Part of a small language model's weights.
Size: width 320, MLP 1280 tanh GELU, vocabulary 32000.
Architecture: LayerNorm before each block, learned positions, biases, tied embeddings.
Training: 561M tokens, 9195 steps.
MLP neurons of a small language model. Each row is named by its layer, matrix (up: input weights; down: output weights) and neuron, and shows model dimensions 16-207. Each number is 128 + 32 x the weight over its row's rms, rounded and kept within 0 to 255. Numbers have three digits each.
After each neuron's rows, "fires after" lists the tokens most often just before its 100 highest values on Wikipedia text that the model never trained on.

L6.up671:159155128056081106166146101058145131073102203122130203161140145107111128132079182104111147058121141151141089045089168143149117117167115148100123151133086099087115116202132087144156106140083097116134162091129171124090120083128136052175157106115107171149098149092173130115162108137068093182120140070131109135112070106177090141108117116096125158090124118119088141058124082122190126170094102148136112115165115100138138121187182129134150143158129107133146149131184098108107132155145093147149098148178144138166143123142177152098130089119096077118167128146124128172073162145072127097
L6.down671:158106113098051145132161140137113077092110122052149133175128134073136114129132102161161095127112124149116127131142193142178130085147125191098165165151104049074148169222184162153116089071109149136153147082156144097077136156096174097079127107122155162096146109140135112197133163113105146187147155144139089140138148155171107165097168103138113143083107051123090136132159116149123151096105163152167147136107147124062120180185155149157144124176152130126145063119174148136105132116095110129104086174153103130124142098153136107119096126119069174194175110146154151130104130115112134112
fires after: " |", ";", " 5:00", " 0"

L8.up860:132158120132163128166063092035118110109111193090160155082131122086114110132086118186117157159100127101165143160116101084081170121146106093150172167093103171114192100064183167106079137140150171127099162093147101129173149131161122132121097122071148125122078137157122066131147142138147106141120121154140078114126151086183130122121138136070158093099112162107100137153084101089137134180148048057132091159142120090142139121183063119130130082130114121147111189144114083119165099138137130111125050135085068124129154087191132115161123169068083116110161136120158188102138150128145147137
L8.down860:107133133120112117108151127144093185117134051179113156148180187164130087081121147172083081141170147136107130073124110082165129117080138118202133110135114124108132151116131051149113142176122130068099129105177178133109134165076131109123107105092137124113137118082106112186145091142105120148078196098127168117108104095166145055168149121120194119159164109134077118153104166125134173114122156098146099128165094037108060069153162177117125156123152167128136204101108164128114140157105139142176128127101170107049096076106088182116144159154087090124190126140132155173095140150103105140
fires after: " the", " a", " The", "==", " in", " an"

L2.up535:174102127096139093143097118137103152133123130132136169152125160131206142156188170145130155148112200109190110142159130151133148099068189117109160120104126126110125116101092171154120129122146177168141133085116110127097194129134116108090157092129186147169122194065089163075130119159123186160092072156117075128125164090141137158148091074000134099100131156151079133161126120111122136124148123106114109139123158121108138106113140097162129143113111158141069107119110142130150160125160161039094073108135147185159139104115157171088074089092099130082113155131146152122095117143126136108
L2.down535:148156165091086147109103122130102160129095125150126126082168070143139113195040146102081145134127138070149126106127080111129100123159100137130107090132130139120063183105129119139112144129165085161156148153104153098068145141132108142182203111122087086126104125103092129167132179119147121142146085070154212139097086183159115082127149129187077132156180162157100177142115174119118118179070139086150192126130156123144122170089084139101081153092131132100132157204168163175139120141160160148093139120102130122105109127123160127031172172091090058108142109137093114138091170148119181080
fires after: " a", " the", " an", "ly"

L2.up1262:143143162163158080096134112160136138121104157126094108172190062070086124107109130062144161148134127141119104124210152132154139145123109151188115123179112052108108155105137171124102123132138150117125146120117161163107176080150146113122139059109141193140122114127140072118163128150121129139137104133145127192163176151156119093124093118144134112093050135129126122103115148146139113107159139081157143145163219121133156091097166086108125152117080170091141121170105152081134131071207102178077117153098138099134140091163128089074132124060114202130122117186150127093118110134118089125
L2.down1262:095186200100125094100139114190178178131108126153088098098167104115125130138051133071131140122139100135105118167202100142155128111120151128134108148153101114079141121116164154119114146150131145126141102109132099125098152085152074078091124081090147105171122165109126081121161158156128127128141113081158101176144120131182142103091122161156155101114056158126105129115117149135131143108146147140151176131154199206110178067111181124113147150147130141089143078198160138115124082110170093170105155150097120097092186125113125087064092111068107191159082181155159129121144141147129143114
fires after: " |", "|", " the"

L2.up555:106161085092159098121118133139129165180167123171184130080100097155142208140116093173156140158087145133168137131106166095137112127149124097154078169118101153106115125183130079134103181135142082163090118122111135166151122117083109119135186094132148167086112099155116098139178206079127117165134157160149114172092073141126096116115131107144149133144142104148147139167142139132086141117115125176099070154103127156186162202112163126156140117143107131114145088119128101132142087151108105133147150122145123168106137149122119136098112179070127103064080123115113097087128117112147220102
L2.down555:144150139149161137087151145126152166136137113105162101110076141122146120080137100111113112108131189098190174144145146085111085124071066133162129158188123165153143121189134118099141146117137140147129105156173140197118137155078112115102160160193149086098106111140064161159204162065061078170103141148150125087127075108074122109134099082130089148121200152138140196160160136074156126131166172147093095073147160128173173089114087140102144080125128142126152076111110071165128083163096140209108124124095112112177063027125100098168068161127116098129151112146128100100155125071132175121
fires after: " the", " a", " \"", "The", " "

L6.up394:117153167124156102127068129104075116097093158123127132188171129108141170191088110139163164175092119102156116173153109108094171131151154147163230118115101105148123103053167086096124090115158091198140117111140160154049159165104141146128088137136141191120127129101089045119153119138173093109143111161125090097113100111119114143125085165100219179124106161163100168109132098121093116112116146089098108114105127141096118125143154081121165193118161119097110168121187083131146152112077064101144121118158097166097111165122115155079100142138112132150159156091124133100152087138168143129
L6.down394:175112140111093117152129140120133142121138156156154077192122073119159121106123164060101109168094132145103139149137138132167163149104133064169137116110124129135115116130125135062144187152131100082162144166084111119109187106174125120155148091102153113106135116177133069160139069106080129142100100201125122118115164135154141129137147123137111121144095087090159099121090077138105143097181187119104091166153150036136085184132055109084117127136157141104080118202095148192174172126183145200132124067119054112155104132118153119114109172123136135122109138174121146107088167110210144124
fires after: " the", " a", "The"

L9.up991:106128106169129113172165109136080103197173157170120135128176124114140145046142109123086147086113102030133142141194181142181159094115119167127107134139141110064172155175082130119114159142111127110114080130111133073163121108105060163132107094140176154149150090166137115120142160123125127155105110140163126108144195101120123156087154144146138121156146147086096112106159077115124136165093139187080160147086119073118111137146079105149123128115054087135064196107065130145173152174096130156086100134199175132109140132145125146152141172121128099111089142094086159150143161188058181131
L9.down991:085092129124106139129124183143136196147154127114058093134091100042186064119137104098068102117146087138098107166171095095196140112163145127110096102103188090052135184130140163135126177169108107151072130139141121126148152156119089129162125149157152120133155133130204118153149138130160112120123156145105125147089137185152099120145087099104166159122169138152117129192162096148078079151075124165090152167089148137107171108139127187121118120184104138108092143074130101149171130170111140106095085188137185107098136182129110151046116180114162093142114160116174148102104173125083148198
fires after: " |", " ", ")", " were", " 1"

L8.up1149:162153173174131122122117174136106103090108155130128209114078121135163128070090161145148106153158127061124134174192112188156108122088073138157132167110147095084104145132177082076068094124098085162149106073171120121159079137124092191135134144103167119101177175155173105198099112100119138178109117178176168094117106086098141155126136101116127137135133128154143190081108146099095140166121080084138124060086185130115113096195158100080136118145080064109091131151075136151102130105146185156069157146179090108154110125112113068113171111122194197176117062180103140131128106164118158145
L8.down1149:115158117090156138128089185143190095145154102135116146116146113095091081110116146076124140098160168125107105101109079126166149116128161156149142115170115159084067084117139120122116088135085120146101173101074143190115071106065123155108155139095171156122153134142120104143133138148132127203139176067027168138100146063079099133086066141167145102173191129174170172136139166145116141144128111071104126103186115119170113116166150155120164118113087099116149104151104132145146093146152122110108136137136091115136219173174140143128121142097140228129075103123092165064144174053101146127
fires after: " =", "\n", " don", " (", " ex"

L2.up1147:162137130135055092161134139124145117127096179108113180121175122114122154135069107106161194123134081141162127101110097141155099165129125156142132102148176189098096137068075150170130158110198053091134152138101099097157093121144124146120100092076144117156148144118163158128106128165102157119134104133136178117180081129113121103107113133113145102160073119133087156067107154158133135177101142157133142151097144136109118115133079148154122174082073118104061124123160152099116141114088109112117137145152185078122171083158144130092112077106074093096094161118144128155160102090159094132
L2.down1147:108128137101114153147095168159103120132138152119092129090133118144149095175107159064060192155160142124138177084143099104144151201132149152153175095126122177070060080123093071166125107116114115148102139108103077111102110077114166080162187107095138088185130140110158097116055126176102157169080131132108069172108143140112181143080117155104157111171090169141152175127152127164134138113145183103125141092112131121130110170150137193131055152101148164123104169132183181091114073143118091142069119143129132155192175121115115154147152145120103173144101128161113125160149100086110157138
fires after: " |", ";", "-", "|"

L6.up542:134178153150156172128087131116157137133145180108166074168145103159173119111120133033156188160174125187080125092141118128141082139071145149147099047114090132108071118112149102139155144081153123153130088115154121134072148137139098073131152078107122139126162148114088138103080125127084065139120112084233144155097131111080130131099133190119123148096124153133089109101171158144146104035143117125145128121133189133114145113100182172147174097131124124138119145164147068182136147191173104175123145077141127097123143122161066132139147082031127137120115122140151080152146156131170083102
L6.down542:186094127112119123124112128113094106142134163124086185112125151161109130133143103131111107128098141136127089118130172123169100158084097082154101133122115158099115159176166082129118106145081112094144152136103137208120117115134110101088187106087124136118132127105130085099143106190155181140128156122112150154116110117084133072110168099169141143053083139069098152071147108192110184145102076117146152121102142107166174092202101150105100100143179152201174104203172141181100148086176123091095114101165094093191135084158068060126174118136110117118136123120128187119160122091125118190
fires after: " ", " for", " the", " to", " Ref", " due"

L9.up493:150141121163150147129147123101110150140067120166108123158117162177149113121119124150142069095140103121136112128088103147168144152087078116092166153115134092101090154161097101147097179075114105178159120111123111116110123115114107170152219112130193059070142152093134125105109125178085093200186164168154174180135092129115154111203109136078100138181104134123104120114156158143130126108107079122116106151165135145184094104195118139057166146086109118189114117182169165160135183097122080059133136117213107141161220101131123118103133143142127113098147160156156118181104156113119129157
L9.down493:160100195135140101108129086094136139142125071104202130135175150156162122155114087154074124085111085127144133153156084100101076129083136090122192089095082117114071124117142163181219164128139113126090150119137144114111142128172145143101130130127134137112148121099152140086101091095070146124163137128113097138113161106087149098074120089118146153147123128130135157124142105153088115076128216130110119085166138088117114124183069172214129093140104151153125122072141083100143091108205195151164119140110142093167148143105124165190154213079156170106115116145088185185187121113175143123
fires after: "\n", "|", " J"

L11.up440:165166129088160174122206095121121139133084090137121149145169169149183155154123173130117106150088081098184134103113096189160113147091157075102129115214111128142160136133186084163148127130086140098212077128146155117069162100087149088127163119076152145113141084114130122117090221115095126156116134129091111151154109129118148181118139156121094150176179099111143120078100154084151103153103081154140151124157130171091120112128067116109178161109150104100124139124134145154091113062153106100109110132091103121103066090139123094144160168100112132155131126068151179097103082105020145188
L11.down440:094134173114050147131077108121130123114087148152124094174154126159124142129123188107144207147106174127140154069179147110102090187135127075050107120117064112149101076075105164184205125156167151159150071113101105133118152114116140060112132064136127056162134133141141099156106195108154176102086123182160151101078154139184174098132159095097123109145119093139112112089147156172114136126166023117134140144076105162156066134138086133071139108101108156133191155107091136179086121142075085145150184167093101163158116202105103125102133149179160091118157140179101142097155170158074138162
fires after: " |", ","

L11.up323:140198133116099134134147197082139093099117129122110150124151113138149143210155105089142115133159097116058127118124086136109167153186077133141130166138086113165162113148164089094173121099116119156159132138097119113165148078101078153099152120131106121103184081166176111091111132116114138145106131133156110109191081049099146184119123096072129160166133088138134141089066155162075121152155085121109106086123047171097163123110102074092128182094107111146198140178113122133124073132133107088164116122144163134193081141082143095155086093143177144168140142145125108136166099113149043150
L11.down323:165139139183129143096105121159137151065130159128093131140087086103091068176167156121158124147148178092126136116078133083117136067128110086126139121156127111155204107094097124126125115106160143085136172146059125193167154126097075154083105093082142150120149141128139153161117085165126105031106170146214138128101100066141199087152172077140100121110128171126145159140096132094162114129148130121179077143107140149127154067141197124086127139145129129140133130190098156131113149115058135141191064117119101162131095137157183150127110140143123137126116144120157128130105154146149086155
fires after: " |", "|", ".", "be", " et"

L8.up79:111216133135141100157102115085139113146100079182132107153103109173150080181150129098129118071075127121118127151154115109128149126125148107137081163165064159090139162118148172138110182147165105105121143180102104161162156095137133108186100154072137161139119050143140144143139164138184163099141164191122147155167131130126117119158161117152095094099055125151150135111149109116103128167106053122131114127130141132123179132109100111091066150155080100116084163120096067112097153132192216170123119157098080089110110143121128118125082093086122108161110140122120220101114134146153142057
L8.down79:098176085163124065097101085123145150085099098164068111147145164120133100109176160122111153119099132114089127104048119157142111105110134111116147151098104135144158132136059193135106148154049134103094108153110163169174166195107087098108119105134115151142129117160185140161170119046152116124134149196108103129123151114112186108112087108155116180067122120114155105124115138149107126103097159165114144113172136196135130150142117114089163106172149117125023117131089068125137108162215152164157149173118107138111041092171107098102136174167134155117070171115145153135152111049097115076
fires after: " in", " the"

L2.up1118:092141114084099173133128088142115126090131086098148106109157123179168150093166127125130197077139177158133115112115120090065107210184174108129109133154120104105096130142096072162106159145097151162108169140148098088107124125197118056111155133136164144175178145147113140134132054130137137153100175161137177148089161093100070121118117121103103093063160128141151037115114135151145097133149137094138089138156109125133104136149113174126106080177096138181163128110127114117094157148161091183107096128123152104139130166085140102152076120134087104153119110155069064137089124148157136102
L2.down1118:123120135148123158102120147122103088072154073088146075097160126101116121179145124118116076099151121118159098197186066124130104174125090155121161144142154156098124051180123179108112097118192087169099121182148171160107150162184056109104153149141114123132182091104133131169137094138096036158113119070140146114203169087182131122234101128125098153093115156170167128145076127140045113153093102105142079055094126101198125069141120073067148146150146156137159170091129129129076125154116138099164080158122131091120178166114135113109162143076083102120217107114115162079133164085178129062
fires after: "\n", " ", " ("

L6.up1155:129104118160135173147124120075114158114165137127128166176135109126099182178106189112164072103173166155129131119089182173136161165101121125149100123126095074087159093161142053159130128096130092125140114134135099140103056071154067162097144105121183137116093065083155122090107116131122095211093149103129130111082117137132132149143066049117109153061142149140114071126171086150115114159095180120103117143168069136138072155131105181190160077137122050178172175135158125153062174125138134148199085125162142164119170149143153127136107149116087120132110133140147128145139083128060142098
L6.down1155:089132089133073099115154146174124089116176135121086076141081165122163162130108175117182107144112165117117149150143206123147166088109115173136101144162046110102133155160126077178110117122112148170114122098143085116124109079121113151193079064151184156119154107149104105186127098142162199151125102139121092160141093120176085143104145081097149075108167148153139103104134091143116122118117152163136113134085136094116131168176136119124109137140124100119175094149185072151155146162099139108118090200129134142152109110145165103082191124092078160165182146127125185096129071174151117102
fires after: " 0", " |", " 1", " 0;", " 1;", ".2%"

L2.up420:123131128147163142139124106129163170076090144131080160148169118103137202160117122172084128121114192126091090117143187132127161077127180139128183143168110189200172079146129136135135095119121156107168112099176134102102128125149132114148125119133189131079116197116034131094073118096181107130099142095118123069135127154098173129176105111095128166088187181141081131156115126152164174173129108123138072163177150103154121142086112103131175110140125158186099141127161118113136111122141068105121107132133138154144110143091158150149156151130103105102089148171138166080138120155070079140
L2.down420:097098135134086121069150099154135107100094123088118182175038155132129087152129109079090080077128109155156068117074129103107156127130090146144120063080125082174105138164100141171199112095114133131090152131110105179100144211154132149160155053191131142116134119083100132146124127142134122103149103136139143137135073125144211092162146165117132158162131075105150088086174126141115120070092138128159126145097167134177120121167115112139154062178136143071142154094095157119141096127214139080105197137096147137126121176096122186075151126117168068068134161103097126096112089133078106156
fires after: " the", " a"

L9.up373:097097143072152135120102076174176087146095067170088186151149112141083186087161125099091167132169191092162072155181166156123098126131065152133127217155101094109149129166142062122152174188152116120117118138146146085180088101120095126086123150153108110150106069179172119161132092106136099130167181131163102136118139166114127081145108162155147122156175121154104113112138138157158155175129121073146134129139109099144173114135155075201187174153117166119112154119026146100126158167159108101133139115155101149170141117132120126145118204141068138092153158160118056136125144112160179145
L9.down373:078119107101198110084136101117153058115120133152111147162125180096136101125128080146126128174154152074101131158099110132124075075135095136108118108163131156160125103148161129112133111036180126146119120169093158110113118124128166105127119129097130117178189139163138143133161117166137122182125128198055143136142088145129146125206162096120127080072200202095154101165133165114131101146159212092187151098076099128116155117140112162147179180140157105123093144164116133143130116127189133125115141126125191128170139117137104119081146138108105099120146154062119111105134096085165092117
fires after: "\n", " "

L2.up125:155080151123085151115142126117142133176115076144136147177091094173146108115105177155114091136095123129155142134125102156113054113124138180129113162130123126132122099165110097128112086078103150140132174159137210079071142152141135152149093087117075129108154121192183124054089106145162080163088162116144122166134133128169150138155091194103122104159145144166091125115194154184128049136176125108169143122135195166160073072135130066142122177084130105122125075149096117173115111137144164149144184125145114112144106028144124146126098136133186092094101119119092108184078099196098153156
L2.down125:124099117174160069121112154104137158126147092179116115122089175077173105110128142111110122117120149137111192165118079143133075077134183129118142177108150134180176121131104096183130106060138141164128141171129155119123098121124089173142138107123127106080151134139172108083124079114143123160169098159109091104110103105147145097144170196072104093133154126107123100099125181152146038167152123144143123121101137151137078090144136084163102161081139132108152092110146122095108079112145144159155107089088150143162118085132106211119118117104156124117122129145172209166106103193090102142
fires after: " |", "|"

L10.up349:109103134140084113098101115178104145125132093104146136103124118140141160102129078160098133080161137044122111121104110117098104149122144101135091180138092103149168075096173185179145082116155123158121134151133098116123119154106139203081144071143104135107119105102146127107110142100105149074052115127129129180098133109115099117136133180124142121135109133109184110110069110166111147129118161144102111156118139092089134135137145110112072166108132094138112124075186121150138147095107082181179075220138163136191154159134081165119144102169205090116153097088133139140119194160108188090
L10.down349:067155144104092141128098156156101131130111124145147142136115147113054150127115139120108138115126195127118120129110178158149129115114124157113110142107103112148127086145091173177134018100074153094088142157125101129121073110083122180079138114098113073171046104131189182106157126129129151154165130099175085103102127112036124116130126116187150095095131129081148139127125147106133122130151138142128171132115153113124113108208099134095116139117135127102193124136166127126154134139120121182177120162180055076159127117091078103173112108087203083127124137098130180112104103144079155145
fires after: " the", "The"

L2.up413:186159116146164120134089160172166132104105101142133071161129091100129081066160111187157082136177067146106153122182142156112126119123147135112125125110174173075142154108125108062058131151230193162127156085183139198153153118097094137151126121131162145128070134138149101191128209143118100134133185109166125134038134103172114164132119148124139102076128096121109074126159113077074081145105121095176145128105119092173080092163192113169107125151120186105182090181122107100105123094110054094158136121129131134120196137170145127117139102140112184129174144138157090097121105107135155186
L2.down413:156118134171140096119122140145130100144087088090113114160090096108096084147147135165095119126153073117120155075202123120160173071152204132120080122134111127128167113068118087095080126166142151186118096128172126163113137149151066129177106137144127147116092181139148125108174142144137114121186188078114084100106144103120080149125165154169106126071148134166127138132088120012101100147161106107098105099145081101137106101164177110168165175135116192145137108139133156097057145201109096146149129096129071137128175081121134133118132089097164161178164118118132108108126139109108155135
fires after: " the", " was", " The", " were"

L2.up182:140106061175131087093173112104122119162148157158146109168164182122132144141139123123129175160094100153160150093086110107178098136116106061142104081128110099109109198125122081126093166127116107071165133111119115154162155123168106152122109066107131204050119102119165089087108154123056144129165124124183152099133071094075102144128153163113128146090113135094121182117122147152147083133053192136135105181133127141072166118175096146077145181087129140181134130156134155127100121121176135143100111139152179124082157131102129126154107141086153106163095137073139080154119093139118096116
L2.down182:115121196151154109120089124142122122126148102154140106141109123106114132040156132138126112145170042146143154086160145146104131111135173160077106095077125126162092101136145131132138120109115164096055134109141111173146112189094084110158163171158126115137146118139111100111119139137105158110152132181165080126137074152149145120121154149140155163155156096125133094132109085048099104108073141173164109183124184085113085175163126163193105147109157141118116143117161171149175105090177120169070109165123133144140163160086153101173160150069179103182120071154093156166146102065104162130
fires after: "-", " |", ":", "|", " Website"

L8.up230:131134143111155096096131188148087091083116103142124106135122129127143146088150150122123115107135127083140140088073179136138106157109124117128162137187143182117162069108168082161166068145106126087110136153201081096102145173119127126102135107118118138104161136073124152130181129184119108178113155098122083164182118137153135166163110075167137094099151140117146165156134135177130108146150062175111135106112134124126190154098123121113094150086225141139153120157139177134074124154157172036115140116119111136101060104158139094161138143134139169115107160090124130148180154103118151076
L8.down230:139160114124089135072122099152102122096129084175119119091143129130071116129172139150096124166118075125080117137092147126138137176128158113091147093179119115142180122094109148109154107081120162145138120090168146132169143144159114158084117164116132092133142148141150156116062121158145159069049114197093086111136165128117147170088115167098076150124086121169135128128117093213116172104068075129150157099107169167121119128140090105149129123102108168140099129112114145107067132071150113155121096123144153107129162143109144157106096138196125130188111111139117128112100189133142132067
fires after: " |", ";", "|"

L6.up645:144164084164188124071134170077087127137084105170163107125122140137223140158134106150035128148168107155176149128096108142132082090146081108189118179200049155159138137127127099183133159123106110130117130071147118142159141069162123172095164092141148108076108126094142107177180122112086127139173127129137151145087181088045140122157142178122172108146104134099143158091196116121071150113128111170099147138112146172127121116144121135137106194141157074147126121094102190074141123099184122109175147102117126122113150117141139122159110125146154128139098106187100099113151130110117153181
L6.down645:188130087117195069129129049087063117135113124103147077101125157115103204152117112104103117123101089137130133130169112113084141120118140126119158158142160140111103114134121134146159116140124124122135148149143190156056140161098098120127124110081140121129109112126136143101119126149134165148202152132146131111101162089087094048104140185133099154101162136172088124132182126117141177078101171119138115124132122108133126103140113123166136104125139089125184087120153133092093206152148115139112115097120077130130106128049174148175116153130159102153076118145079122111130159138160098127
fires after: "\n", "==", "-"

L8.up710:190123119101138163106107125126117184124145163117118187116164149127112153159117121144103136117171127158170115173101133137166124109095061133156084142113076107074150106144127103145154123151162125096106162171143140133158112127105147124127149057160122040159126164147128139221201152212149163084045146064144101171168145119088110145088136122146148114136139210114076128146135068165152068119079100105141083144133111130142123118098115141142187146125144064169093101116193102161069163099091125127154153134125092122094119170134125106148118158148095125181121134132093138165124141119160180033
L8.down710:074092112150135113208157109173056098097131123097155144205142123172176095135182126178132093107158100165135145209152118153107162133121175170199090171110157105133088123111147126060118148130125105134099151118050146130160128107185158106106110171108170113153149123122128098091123156133089148093148114133083111142121192172138147122107175154010139164097125177134124112134082114141154083126131111088142091172115104127074124116085123174171093197117151150119137146163127086120148092150129108138125093122167159031097119136119130160098088104124095165125205103127123150112130063162113158114
fires after: " ", " |", " 1", "\n", " c", "-"

L11.up131:119077151139142125068168160123119099136112108148097095172205128185153151148085155122137131150219040156106101144113072144136141154100128100088161154178148152152099138121118130145104100118088144110128128082108134091147146100152120166172131158167122139135116149171146136137107134138095145123064140127095134129139118091114147160164077146062135118166110134102111198108145213117124130124136120170121145083180099187089114127096093100096054164126144149104119195093169149140139079084173075102119071143112162129108083101134148129148166129131163190170163132137122131136159090148128135112
L11.down131:147169137157124085077135112129137056088113158099093129210157109112150107166100113111080142137169128107109147148099125146106121118210156149087100169188079127140100120111148130068091153127203096158156143125112156157117096113140100147096149068076163077058152122116161136153125134132127102179106096156124133129158093134165189125137186159176123082086144095093125175110104216154129105187116149064138157162133082184100156101098160144100113150095159106171146126173099151153112186177168075154167115180128113148124164163059141116134076121162128095125162087116120136105145136140096126134
fires after: " |", ":", " 1"

L10.up564:110117131148108110158181106128115110132171111170077084167162165124113214135108119115133140123191126147186131123119167153179092124145153130174141176187138134132066126140194111100149116139134097108115123167140106116128137115148162092169132152112113125134145125125111112150106099067191093149132153097151135174142136124115111074095155076101134120141116072079095117100125109142160150097117149176171118136186129118144063140156107085027197145109078126051209181181088129106174113115058117126132151136066147156160136147163119206108091203082117079119112097132111123079124115102184133106
L10.down564:118103109119164140139124127153125197124080141119115159122078154133140105109077121122153163156152110166098128094126131128146163142110130046115115143147131081149160191102146121136076130167184157142111096125144188186174128152111161092142152095127109080102150082083096174155115124154060180142069122130095140099143130137097128102118073084123163146087159114073161164115123148131124059176192158160122074164172097133132103109200120110057119106142133166118165085123120091135134079123115096141104088162112080133136192111142147113143127154086139116088170137097151124110132135053126146084
fires after: "\n", " MF", ".", " DF", " 1", " FW"

L6.up417:163124131145113091158179142096149146067094161183151182120083138142107225158078131128118076097147121100134117062118155180131132105170137211115140120191108099074193151160161117103149118088140120157134136074123128135130086074149146124141126144121107128087143158130125131119127084131070096184081145104086137148130109122169150139145117107150123153136109108092112132130136098182175038150130093138098146128193140170081095133136126144182178155169148088079140122150200093153125118078145120119178101162130132136163106102165125127155063080123063095089165123162134131121080165124123122136
L6.down417:145098073116092109134156189157127138180057138122139129096186153131132094100121120137128084136068115083093170141151103136135114149102172176137109160118115150109138124170174183118131103082131127153109151102181158119136152168114098133194126116083171212111201165175112127171110130096149158183109129129111128114099140200140096147090147114121098128058107095095123033088200085124123133006160105152120130134088111103097177141125161150136119186136081161130140095168120151127124161136097141117089066171123155111108129126141125153074120135090096169116108076097158170126142125183159140118
fires after: " |", " 0", " 5:00", " 1"

L6.up1009:127122102096088172144128222146101127125142169099138149160120095127155120081118151154122148060154129141097141178180076148111067176068037124120139151142119117100140149123133145145167116143139109147118162131141101070128115144093140154120116080183154135133120094179064091132115159082116138173188170164156140164161119097150107099115140160132150112108112132072126111119103186100137113108128152077135128167102140123067210072108147090130143161110107206101141072174201140110147079118126189184095094138125176100132144173173101131198131151150117174095130102156196113084116116150090085066
L6.down1009:110123086160147121083159140079142126106171119122096195142141117136097120118123109179127179080125197101100084082117100123160101109165093093186125128161122169164154118149107168149077101113116121108162171107131121085102065154164154148145148077156176084193112147140082127113088128078104149205167127155147158156135117086128139095036093177148156084119119099113161153105146164100090099116114081093130094152107160090116173103138151060175134166127127133143118182148179094135186087129135131167135101155157118029112080106094125118198129094160192122134151087110115095132146132139127171107
fires after: " the", " a", "s", " an"

L8.up1116:081103111113218153133137136166108122095151157150147179129173141120121150052132115152088152066163153154174176142190131164131136157110133095143162151044089120121112166154102178124102118148107039126149126146101136121120090165112117118120082103102179147151148112124103085082127106072123083123136152126134112071110151155147145102109094101127138121130101061098139119157119104046086127128103130136129116147148137102064168099137128105085141146036133162124194105127085140126153100108105200114082171102141106138099132196140082099148094169153125118119143115120146108120202159154154108130
L8.down1116:111083143130155097158157115163078119133151117165140110137130195136127121105152161167147143114155115118087179198165117174166134151177108101216170152189069106095163161130054125121097119126132165160215135096144071169185134131092133151160135061157080162124103088148165062150124110172148112158159129108093101149098136136171106195139121125132108128173129140150096101119147100095123150156130095127106120136106125040124156177125127156140187125161134108138105124121124122159099111111095108146163076071141110096066072150142116091154122134029145146157131120040115159116111090124105151117
fires after: " |", " Women", "Women", " population", " Men"

L11.up876:124127093124135178162172115110154096183121097099115112138153141180090105174116142149112119140136109135101071141167202145061075159142146161111068114109172127169126101110085123150114115162123156137115112139154148108101087081117091160140060153147104182100102108123107143146042112117132168155115174077135132195148126081186109144068108175124165127132123059164124131160187110116161020171148146124123186118090111144122122125127135137199076140133099106120141129154139111105160111170116091154142074175153148106140137132166084123131112131089112125184039169100136134088136064117154175121
L11.down876:141148165164202133110170157144118156168108179113186122114165123141154150105055105187096127103069152117158107164125104086080070135117087123159125108194123102116141116118154133142105128103142149086127121075140090112131158125103072104150157149211105163078150083152091123158178198121180083133147134100092149151098132141121146160110056161088111142136112138142089138067149102104156131156131168148117120123154075090095127131080109109114187158136114105124203204113136153123100106078147073148145155136073118073162167126147126098234088124116099141122114052138111156132132143109099162172
fires after: " |", " G"

L11.up816:165112105071165139184186146164143121097096175131104134176118158103147143130084147109137111087113112128133141082125111110119073069142132101153168123153138120119165177134128147137130144174135074106094086137149143068181090191133127101125072135144128137139139082092120095126127168155142157147128108161171131114151171178093094178059148185117150089129137085132171085082117171126101101161142083133103144082123086144163062047156138072111182154147147072097167120183140153140127129103056131114089116164123161126135101079093125102159109101115118133173109139106189174180159117060104138123
L11.down816:097091103091111242172165105129086132104126140104141115119129123090094207160041127114087185182095117132150145129104139182152091161091119084098084128147132119113192131153088126122153144123140128086164136132145061136118120122132118169144097177182101103092107075151114108133056136127094143103179117112135127116187147191148171115071122113103166127145102120094194171057110080099144093149143144111166142154078165104148136139116176117185142129177101101111123100087115151104151128131133118174113151107113155130107107126093131178128129128132157112157149086120138171112143124126085209153
fires after: " |", " (", " No", " of", " for"